Weights of a small GPT-style language model, trained from scratch on English Wikipedia: normalized queries and keys, 466M tokens.
MLP neurons of a small language model. Each row is named by its layer, matrix (down: output weights) and neuron, and shows model dimensions 80-143. Each number is 50 + 12 x the weight over its row's rms, rounded and kept within 0 to 99.
A block is one neuron, or neurons of one layer that tend to fire together. Before each block is what it responds to, as a language model described it from the Wikipedia text at the highest values.

Description: Closing quotation marks
L4.down23:67 38 25 49 49 54 63 43 40 69 55 46 52 50 37 59 64 70 51 25 47 58 37 53 48 62 51 47 53 47 62 42 24 42 51 65 27 58 53 70 63 38 50 66 49 17 65 56 44 48 74 42 50 57 60 56 52 42 57 40 24 70 44 54
L4.down29:43 43 27 45 49 47 58 33 52 64 53 47 31 59 40 34 48 41 51 36 71 66 48 30 43 26 65 46 50 49 70 46 85 65 43 47 69 56 47 57 43 51 63 62 37 68 50 60 59 42 59 55 33 42 58 59 47 54 35 64 86 41 46 51
L4.down50:50 43 53 43 71 47 42 32 46 47 56 30 49 62 29 58 52 67 31 35 52 67 39 41 51 47 32 51 44 68 55 46 59 39 55 58 56 54 61 57 53 41 36 41 29 26 71 45 52 29 69 28 56 18 50 55 67 42 44 52 33 41 48 27
L4.down70:35 37 45 46 56 27 48 46 54 49 42 47 41 30 59 41 55 72 65 41 50 32 53 75 54 50 64 60 54 51 58 60 75 36 44 61 38 47 46 51 62 68 52 63 43 60 68 43 49 53 37 44 28 56 44 64 56 48 47 57 51 42 34 31
L4.down203:49 69 36 58 74 70 50 52 66 50 57 50 42 58 49 29 70 49 54 58 46 63 48 64 38 41 43 49 51 78 55 56 32 37 43 46 57 30 56 63 58 69 43 36 47 29 47 46 52 35 60 39 52 60 42 38 63 72 64 54 56 59 47 59
L4.down245:59 58 37 60 54 55 53 57 40 51 56 57 40 40 65 56 57 37 34 43 40 47 60 49 60 43 55 52 43 60 42 32 41 38 27 56 33 30 73 47 51 42 31 43 32 45 70 62 64 68 70 55 49 45 50 52 62 32 48 29 53 72 47 42
L4.down679:62 57 36 40 40 37 52 43 45 43 55 54 60 39 57 45 28 31 65 43 40 61 68 07 49 53 57 63 58 56 36 30 77 46 40 49 62 55 65 48 67 60 60 61 49 60 45 41 38 31 99 42 59 34 27 40 41 34 68 60 21 47 46 57
L4.down894:56 44 40 21 66 45 55 41 65 59 37 37 48 57 38 52 51 58 44 44 56 44 64 64 35 48 81 69 56 52 54 44 55 32 58 47 61 59 47 43 45 59 39 59 40 65 54 39 41 80 52 46 51 40 32 58 56 66 61 49 52 65 50 53

Description: First-name completion
L4.down34:55 42 49 66 42 74 42 46 70 49 38 38 54 45 46 48 43 55 31 63 56 57 67 30 38 39 47 75 58 34 52 27 49 44 49 36 46 66 59 21 22 37 69 57 70 64 79 29 43 47 34 50 47 58 49 47 59 41 36 50 63 42 24 33
L4.down160:66 58 53 56 63 29 70 72 43 68 46 59 38 36 51 47 62 33 44 50 61 30 61 48 58 62 43 59 51 41 49 61 37 37 82 37 56 63 48 62 48 36 34 43 42 61 87 59 40 66 75 47 42 77 50 42 45 26 40 33 35 59 41 46
L4.down353:50 52 52 56 44 47 24 62 53 83 67 40 78 51 51 51 38 62 65 57 43 47 54 43 41 47 59 68 33 40 47 51 37 56 48 40 52 52 43 70 47 42 70 58 50 45 60 35 24 45 54 51 27 58 34 62 49 52 50 29 52 53 36 31
L4.down488:47 52 53 59 53 40 41 42 37 65 52 36 64 60 52 41 60 55 63 34 57 50 38 13 70 47 53 37 68 35 39 50 57 80 47 41 36 56 53 45 59 32 59 35 39 44 62 44 64 45 43 57 46 52 57 42 61 60 50 28 25 43 55 50
L4.down766:64 50 51 72 52 63 20 46 36 68 70 41 62 51 66 53 65 47 71 42 50 77 52 28 55 50 52 82 53 35 62 61 45 28 58 33 31 38 42 41 41 33 51 48 61 49 71 57 49 43 31 47 27 68 40 41 44 38 42 44 51 47 53 38
L4.down846:62 61 58 49 36 48 36 58 43 34 64 51 45 58 33 41 43 41 69 67 56 52 66 43 58 40 46 57 31 47 56 32 51 48 65 63 47 64 34 50 67 41 66 41 53 36 43 63 33 48 07 30 38 69 63 73 64 52 43 45 48 59 23 63
L4.down916:67 57 53 46 59 47 32 35 61 58 52 40 55 62 56 42 56 56 91 52 38 41 48 41 30 54 55 47 46 42 56 50 43 35 58 32 49 46 54 38 35 48 43 47 70 26 59 36 49 49 34 78 34 59 35 47 63 58 32 48 43 47 48 30
L4.down1141:48 67 37 29 58 62 40 40 45 51 69 33 47 54 40 55 50 52 44 60 60 77 60 30 56 55 35 77 35 42 62 46 47 52 70 66 52 63 54 39 66 44 54 50 56 52 53 52 36 42 59 42 48 62 31 56 49 53 34 29 57 42 63 63

Description: Closing quotation marks
L3.down260:45 47 36 78 34 42 59 64 52 64 51 43 57 59 54 55 44 40 35 32 49 52 62 44 39 57 66 63 45 43 33 39 38 47 67 47 48 23 45 74 42 56 49 41 37 65 52 57 53 39 58 57 63 68 27 26 47 38 58 66 44 46 70 69
L3.down758:39 50 53 46 60 58 44 64 65 59 30 27 34 46 58 48 44 53 60 54 51 34 54 48 52 56 61 47 64 26 52 48 42 52 58 56 41 50 60 58 49 58 46 68 49 48 39 47 45 49 39 49 37 66 15 56 47 42 73 56 68 57 70 53
L3.down878:51 58 69 44 48 41 45 55 54 81 59 42 46 28 67 44 61 49 51 53 59 41 22 32 48 65 64 53 47 48 55 34 65 28 71 46 53 47 53 58 48 42 61 49 35 41 34 77 38 51 48 48 33 77 34 48 46 35 67 57 62 56 46 63
L3.down990:58 43 48 50 34 50 68 45 42 51 50 26 52 52 33 39 56 35 41 58 38 55 41 60 41 50 37 46 72 51 41 56 39 45 38 34 39 62 59 47 63 35 67 46 68 40 43 48 43 41 42 40 57 40 51 50 38 68 68 78 64 75 39 73

Description: Given-name endings
L6.down129:42 61 76 40 51 48 71 72 53 52 56 58 53 52 55 55 75 36 68 56 64 48 48 35 48 70 51 53 48 63 41 44 63 32 54 64 66 49 47 64 53 33 46 40 59 42 50 36 59 49 63 47 53 46 46 28 50 36 50 53 44 41 49 55
L6.down382:46 54 53 33 59 64 72 60 43 62 52 55 62 46 65 36 57 36 56 45 53 60 57 55 82 58 63 66 56 45 64 29 34 61 57 64 58 61 53 58 58 39 48 45 46 55 53 64 34 58 41 47 38 66 43 49 50 70 52 60 51 44 50 43

Description: First-name ending pieces
L3.down303:64 58 48 56 51 40 33 29 60 63 48 62 44 48 72 81 57 47 48 50 63 57 55 29 35 46 51 67 27 39 56 49 42 68 49 24 43 60 59 52 42 50 64 46 53 63 56 44 58 51 59 54 50 49 27 39 35 42 43 39 67 38 41 33
L3.down339:55 66 43 55 53 62 44 54 53 54 47 28 71 67 41 31 62 61 23 56 46 22 59 50 57 71 44 50 29 57 48 42 50 49 57 54 62 34 47 43 44 24 80 56 51 65 44 58 54 65 54 48 61 25 59 44 54 35 57 47 39 32 49 67
L3.down781:44 35 36 36 65 40 29 29 61 73 57 45 45 55 52 55 38 48 50 68 21 62 64 31 25 64 62 61 39 36 53 45 35 27 48 38 39 54 49 30 57 46 36 58 51 29 46 38 53 31 55 51 40 60 55 46 49 58 33 54 48 25 44 33
L3.down915:50 50 54 67 64 50 22 44 59 60 65 39 58 41 52 49 47 38 53 67 59 46 60 41 56 48 49 68 59 45 39 36 46 43 54 18 46 62 57 47 42 27 54 54 52 28 72 20 42 28 39 68 28 42 45 33 69 41 27 54 56 46 55 33

Description: Token after a proper name
L6.down265:42 62 30 66 47 48 56 50 43 43 45 41 53 40 40 82 50 52 56 49 50 64 66 49 49 59 55 48 60 33 63 67 58 44 49 59 55 42 45 71 64 49 60 56 75 40 63 32 47 49 60 67 66 36 40 52 43 53 46 65 51 56 32 51
L6.down435:68 71 57 53 43 80 40 57 49 49 30 50 47 34 42 32 67 47 67 34 58 53 60 46 44 61 44 50 51 47 64 61 49 46 37 34 68 32 35 63 34 51 31 41 27 84 53 62 49 44 57 60 51 51 72 60 39 20 50 62 48 42 58 52

Description: Section boundary breaks
L4.down439:62 37 59 43 43 65 58 19 26 51 66 33 30 53 46 55 56 46 49 47 45 56 56 46 36 49 60 45 44 54 55 32 47 58 50 51 65 52 56 44 45 55 59 46 39 38 50 57 27 58 38 48 71 53 28 63 44 55 52 43 51 73 56 68
L4.down519:66 51 39 64 39 56 49 39 46 59 37 41 52 54 59 57 46 34 52 54 48 59 47 40 46 61 55 44 48 56 67 71 24 52 46 44 29 51 36 58 58 37 40 48 76 53 42 52 68 63 69 47 43 40 45 73 55 52 39 59 44 40 34 32
L4.down577:71 59 63 45 34 53 38 52 58 48 54 47 53 24 68 32 43 55 47 56 62 42 42 61 54 46 44 31 47 59 57 90 67 70 64 57 71 49 56 65 39 60 55 58 33 20 38 35 36 66 61 48 84 37 66 47 46 55 29 50 58 61 29 13
L4.down590:58 21 49 66 39 51 50 39 58 40 53 45 36 42 34 51 60 47 55 58 47 41 52 49 45 58 41 54 53 24 55 70 70 65 62 48 56 65 18 59 34 47 58 72 58 66 36 73 51 45 65 57 42 51 48 57 54 33 62 56 59 31 48 42
L4.down816:35 60 65 47 77 62 55 48 21 52 53 36 55 59 37 39 52 33 35 64 42 42 68 41 56 48 39 27 40 63 64 56 34 28 48 57 60 48 50 40 34 41 58 44 40 54 39 50 61 60 60 54 45 63 34 35 44 51 62 50 47 25 53 49
L4.down1040:41 33 60 33 31 35 71 63 48 57 57 51 62 58 51 61 41 52 56 49 55 52 63 57 64 36 49 42 53 53 59 31 55 62 62 41 31 58 51 67 25 50 59 51 69 36 62 51 42 47 56 47 48 65 43 70 41 53 49 70 48 59 60 59
L4.down1104:15 68 60 50 39 60 33 00 56 74 54 48 29 62 51 40 38 42 41 49 64 41 42 43 54 41 46 71 42 34 43 50 49 47 54 62 57 32 58 52 41 57 51 54 38 34 53 52 28 43 44 72 56 63 38 76 31 29 56 64 38 59 55 55
L4.down1208:25 39 47 60 50 52 60 65 38 59 48 56 34 67 33 65 58 51 58 48 56 48 52 29 60 34 55 34 54 31 35 52 46 57 65 39 65 63 57 51 53 59 58 62 69 42 26 46 61 39 24 37 40 59 59 57 29 53 73 64 42 36 46 50